python train.py --n_layer=21 --d_model=256 --n_head=4 --d_mlp=704 --activation="swiglu" --rope_base=10000.0 --init_std_o=0.00582 --init_std_down=0.00351 --schedule="wsd" --decay_shape="linear" --seq_len=1024 --doc_mask=true --steps=15070 --dataset="wikipedia_en"
MLP neurons of a small language model. Each row is named by its layer, matrix (gate and up: input weights; down: output weights) and neuron, and shows model dimensions 48-175. Each number is 500 + 40 x the weight over its row's rms, rounded and kept within 0 to 999. Numbers have three digits each. A neuron's up and down rows have the sign that makes its largest values positive.
After each neuron's rows, "raises" lists the tokens whose logits its output raises most directly, leaving later layers aside; "fires on" lists the tokens most often at its 100 highest values on Wikipedia text that the model never trained on.

L16.gate312:467489506496500588494487528457521501469500508501517472483458450476509462520459494480434463485569555482541491507434471586464420521462486472490603429504442556530453502420611499539458491504512543605498453515517542484469427511478514529470448485464496480531550481518491519535541506475565455478510478510497507506501559496521493506584526536502517412434494516515463544543441457464482446503483
L16.up312:528407476498481499468560466561505495553437565487554551558484515486436516452501487458513502498514459533494527513494487502544416451465403471560542582481553453541472533490601526423550455452456535491487510545563548541511508515467563524524557502502502453532510503492549524478460494535440544506493410526552525549518481491558461519435449486461517413489459509549439463497511499468540566451455
L16.down312:451520483480460544506457494492582506501476510429448486429542506484432488481420507418471511499501530559585440507482524500523524493524536559472563417489417586418439512426514536504418476495459463502516458535471524502548463507466540530496556494504567531507476434536533464514480524484536483498451468518527503438520514523480526481473412538485452519485460517517465514564498518459544428482498
raises: " They", "It", " Another", " It", " After"
fires on: "."

L13.gate448:425464482485540515443513483518513512507508536479489498524544505501553488460565496440564456488439583571499474546460499521515487454506521541468458531511485430517500531495540527483506518446446495527459427492478535433525484466459510459441529494520416507543526472475500501555442528526507536508520555541526530546544470502502569515471531570496531515509562445491567461465468484433499461561506
L13.up448:482524440496472489495513536458580613470560519515515459484471499552588507490528433544558519493425520504487572503439494485522564470495549469540468549579493421469504488584513567519456511539546508509498385492505502433459454544519492473504541460513525592500496510551447573514482516488513514476421546511519533470504543505530500524508460446512563485490517414532464485454472471417497471448486
L13.down448:441485462554482443539498557536459524457490536437506513496487471527495530463546517466471540418497507538495508446486540459440504511464570442524506493560546488471479490498595538533475520540524490469500460465494501468531486482509452451460519496488479512503529556455490505483427514487449505461451519519491525510542496501523482560509437468472500490457480414501496405490495521482478461545446
raises: "\n", "\n\n", "\n ", "ories", "ations"
fires on: "="

L17.gate597:524431513469501506493532437524526489530494530580486478467520462515492480494487517457551534491519532476528490541552485433516452499459442499519481407555448472433517501520505560452498526432560500531467514504498472506523525501546511519511487494512451464541426470537473482472531516418518549552476510538476488542486540402501535474555571494460492523413463547519452458469438455453461494553521
L17.up597:486484519600497495480433453430477438458432543440501517486541456442516491500543406481518488515502440480415426484507452503505425465506497546444554551506512544478516492514488478464450486504478515533493431518459482526560526587433513497593466427480538507498513485522480499511516497473524467507501531528529530475534495520478445428458532492470508528517475449440457426545454479485511527489417
L17.down597:459497588568517543450476444418440567445452455561480518495483443431483523537498443537512475527482497464487468512562412482439507488470464412545484534466487472494456499446451479432474525465451500437462481458463475567560489526486511516494536502456489456535538477520508475537458494539460451496485479486448483500543418578555421507454538499472474525484554506475400484532482467478543516580472
raises: "leg", "acher", "lit", "aching", "law"
fires on: " are", "imi", " were", "te", " is", " was"

L14.gate572:541583520536495452478559523485569463472503520439548486483543444451459450477460515476474571497554508522485530490481369483532499486516531442450565507501449506567534498484544537495492595477594493510493519513548467482500514460469477471516508488536449517479491530541533521441472543435536517516516538455532439477514544469553500569504553527465475481417511492545447520522436498498457463499518
L14.up572:427500559466475576458540426557512465509491517404452531435543470497446526510497462538504512531488438549509468561490457527509455443497420488532495444453542536561512503448568521498560481408513507452562486493544554493588464505497487560492547507503497424416519475473474482441502568470539501467516433597517546464485508443551530438423546495461508419469563530477457463506470504536554478524503
L14.down572:402518468500477487419553496461508542501451543505506545491540513545490486510482544499526459475467434539561548478530522498525524425493527445444563466506516518466482515521552526542421410433453541448539457530440491478588506505465478503571459451490482509477447477429398495475443500467528443509542478532549429482530525445614376444563513556508501503429479463516451490502501432560584452461467
raises: " However", "\n\n", " Although", " Following", "ese"
fires on: ".", "\"", "2"

L15.gate66:449471497504451523523451551566526458480518512561522467558521556539485461498468504589558496566480518511453501488557557445463488534465528487551479405488556498488524544453596542537437456535503515519526489486553472518528504467469539500451455474479467537449559478506527519518491506505465523504442507517493491506526480513573520535572474494507457386447502550455442447489490509488488487478585
L15.up66:494521555479526531553390553529511508463574462461526526489575515556456405510479537507564534497409500425498498509564507468485443468476496517492534488508572446512526534367580486521489525518472441572532472450449459435469433569456525497570523553485392515437525482452512489508534433510499539473461521526512502536497448523474567484433486547543453464463522528545473486525498482490458445547476
L15.down66:527526575508502550506465521471560510446515483496478547454534406474566429548491533555528471493526439454471545508538492561469489462513487486523479538497561432455506509499451451586506492476455488531524484485515491433513454556451493536403467542546526483535489503493443480503567522523525523493558615496514525496479532464508514375504540450503541563501514469508450496584525473500499576448451
raises: "com", "org", "oc", "net", "rid"
fires on: ".", " (", "pt"

L5.gate407:511532495594463538504548579477407599448522507499445492454542533541499446451506555454494522547513528480411550516611471507492511525449489533582498510420465547449475506415447455512484493547484535417609449539456541439524515487448485527507488513515468543463592448480499486416477483495495451528502544520498529561481501530545495545528446452525502560500557557480525500499456510469495454423548
L5.up407:497457464529492553508572522524472623519493520423496520492555470448569440482623542469517547542577502522462505524530484492543557505541502467524467552477524533473421509471437475573487553485495532481468526533463543454506507494478515521543463526526496440516496465555554482516537542484467451533482486475513584512447481553527466496542485445557520570490534528530532464501453471471472510463470
L5.down407:528550459501446450456513567598507445454518501648466488518532528507522503549519482500471518446499503480439502485492515513490498526509599500454427479547467394505459515543484506464524538506541513534473451393493506521502460566509472560526522498531469541501521552570468475479503399547452499467559492544519491478502523489463512492535481517530484457521526442540534475456456439500492523439492
raises: "ky", " include", "til", "ta", "tar"
fires on: " =", "ot", "t", "able"

L18.gate107:521500514486515464538472476456461513496519578558457537467478483553494431529525561461521478523539477507455477458562506544478486422558490454455454575462536559549547423490510489444474502452475495522461525520467452502423564500490496548550505507463523521486506487484565493517511483451449505491508499452527451470522526478492491496499480585479496477482514540478507512526453532550531514468471
L18.up107:555412471452520517448447558525551447572477491548544525502455487503513486539481478457483541500529533487528462505542528479500526451428528508499505515564533459529465516444536435516489573461505493427433527495519530488423478501469540474457543547488504503466534443470542507474508550506489590474519501485566409482490514509450385497604563570464534431442501517557501473521508382555490540565529
L18.down107:531434521455584473493558523570457490506554501541494527510536468536545485448489490485452500488506543583468562492461496536504559443516439453432510492529540511444505530507504478513487476517513550476460534484521476441521468457531520454557455529430544505474456497500478511527499489482486485476555419461533491468446445496492478467541478520537513444542475587451521531519598496561552462497470
raises: "els", "ated", "ative", "alt", "ed"
fires on: " he", " fe", "He", " He", " Fe"

L16.gate570:561483491561504505518542499568558549577468502473495450534490489543464533470483417510556565486477548586490530558451523463449520438508467460498564515477530506526491525410556543554448534481418451558484424546529489503546463541494514508558511426503554502526523447482547555383516490494498529565459435510517469553488496495488541469580490502515544416508507448451463478488477494489498466533522
L16.up570:509524451525523489506544455508499551543503542485458524474565485535478513518480471480482519496482476565528568541489484486423586466515508518557512491459536477521539559491478539473463501487430403456487510530533525407474456513548504540534542520534530467503492517512543480471470553427445467509469550592533477481536532470634492460580488509469456386536507521486452532521475577517596525515508
L16.down570:442553446541463529561514560519487561523560488545427533467525466475520501505495489464495474564447541550495504559480475509482511462507522519536647431505554510593533548522510496561463504484463462494516496477483477485472404531518528475495574476486525507531450452522483453481472468400521413440504531509545470462552479486589484515529404523520481486432524420511420494484465475500525525498467
raises: "\n\n", " |", "\n", " The", " It"
fires on: ".", " |", "\"", ")", " ("

L15.gate398:442439544468507576490492548561478502529452493561521548577461498477472553497540488518526508514441458487497476431480543443445523452485430492524490525449489475433469456431573568416443462548599484515473531494477491473482498432508521515558524501536556430594549477523489484549519489448484436547457507493457452532498462471491553519470497414489487442546511492469506419376396481491481527498505
L15.up398:501463464446476543472524483447469497598452507444518507540501415509497574514495507463523546427447441470504506448594518494462502547481535440524443535494535486561489503449514542529438500547514528476500561523503462430524482471473455521502542493483590438530539520549521480452491478483553492552448526531474432481511463503486526572526437417521569467493517467460465460509527434493496485407460
L15.down398:483497519557519465513548562514472477494468470505486535500513520519529498517486502539560468466514503502495497526526497496504495514503544504505424565454453518524469485450498533542506465511492555469557519466425504509467551473554442442450514459473464473455508492489509396512526494478522502479566573571495469525557485540507539551545408482492557605550531513500484477514427533592517503511476
raises: ":", " two", " one", " three", " four"
fires on: "=", " were", " of"

L14.gate498:503472465428488527513431468472471458457509554480486481588440475481544489489484488497528489455463535517511539551528442543498450491535541523527439511559520452532485537449542467531529526456545511544479510516506392453563529474441468499560549477466500486514447454521495465555495422550543492516493577542414492486534532582507431438469483498531530458472536522505531487482459525452509444424483
L14.up498:487512532484556400572479476426455529506467505463510472543438466521436495515553422536518516536530443521459509464458455569491474485450556495448502490573506530478522533491471480469525475448541595478478482475476521446456472569524488487463510496470461503403523484408519479521499546506497462533471481499535425487499461478506497525426488559500491422560527564468543490446497578543451520427578
L14.down498:464510500567465494469543482532506489542481503433448553568445522499526554517529509505528538491434501526537489482502467573477467530565487477437461439500585507559438548435413546463519567484493526437506474547506494436505551500499457502463469440432451524513466505449480508473433434538512461499531461517512504514482552524584481484435506503581526497443489545545533455459488488531550548465481
raises: "iers", " versions", " countries", " cases", " albums"
fires on: " two", " three", " both", " several", " of"

L17.gate699:523486503473472403552569567570510509452486525479565493522483532472571425559509465558544476481501439460509475536557534529527500489508459420485491548524476517446559526431511470513439582533465504456514504551523493519501513492564501475481435560452499522469489521502542609501487413502522511438521487507442472471444534518484503495568488457474548481474524497518419490506502558527485492533499
L17.up699:484565448476512476560518465551449507434548525526536464528486503442518457446422479574571501442505419514457525519499446514519488500532464421478517455509445413407429495463475563587471539448488548514522464470486583507524603497468548463497488559523469457463541565480490527440507554458402396443515511515503506476480467496415504463549504494515504497411565486476557497492502439492557548481529
L17.down699:451574480448506545496460544545480531504533550531587487514401537526572457476468454427471515530533455403479469495509493501475483520442448496520427435486538454445429451492453532478536528476462530450506530474510535525521551417451485500459495504525411522492487525501474575451449545445486513451441493483520522510469417498534496457517501521470492485485573523482504481486531462531480474465523
raises: "s", "uth", " languages", "II", "ult"
fires on: "'"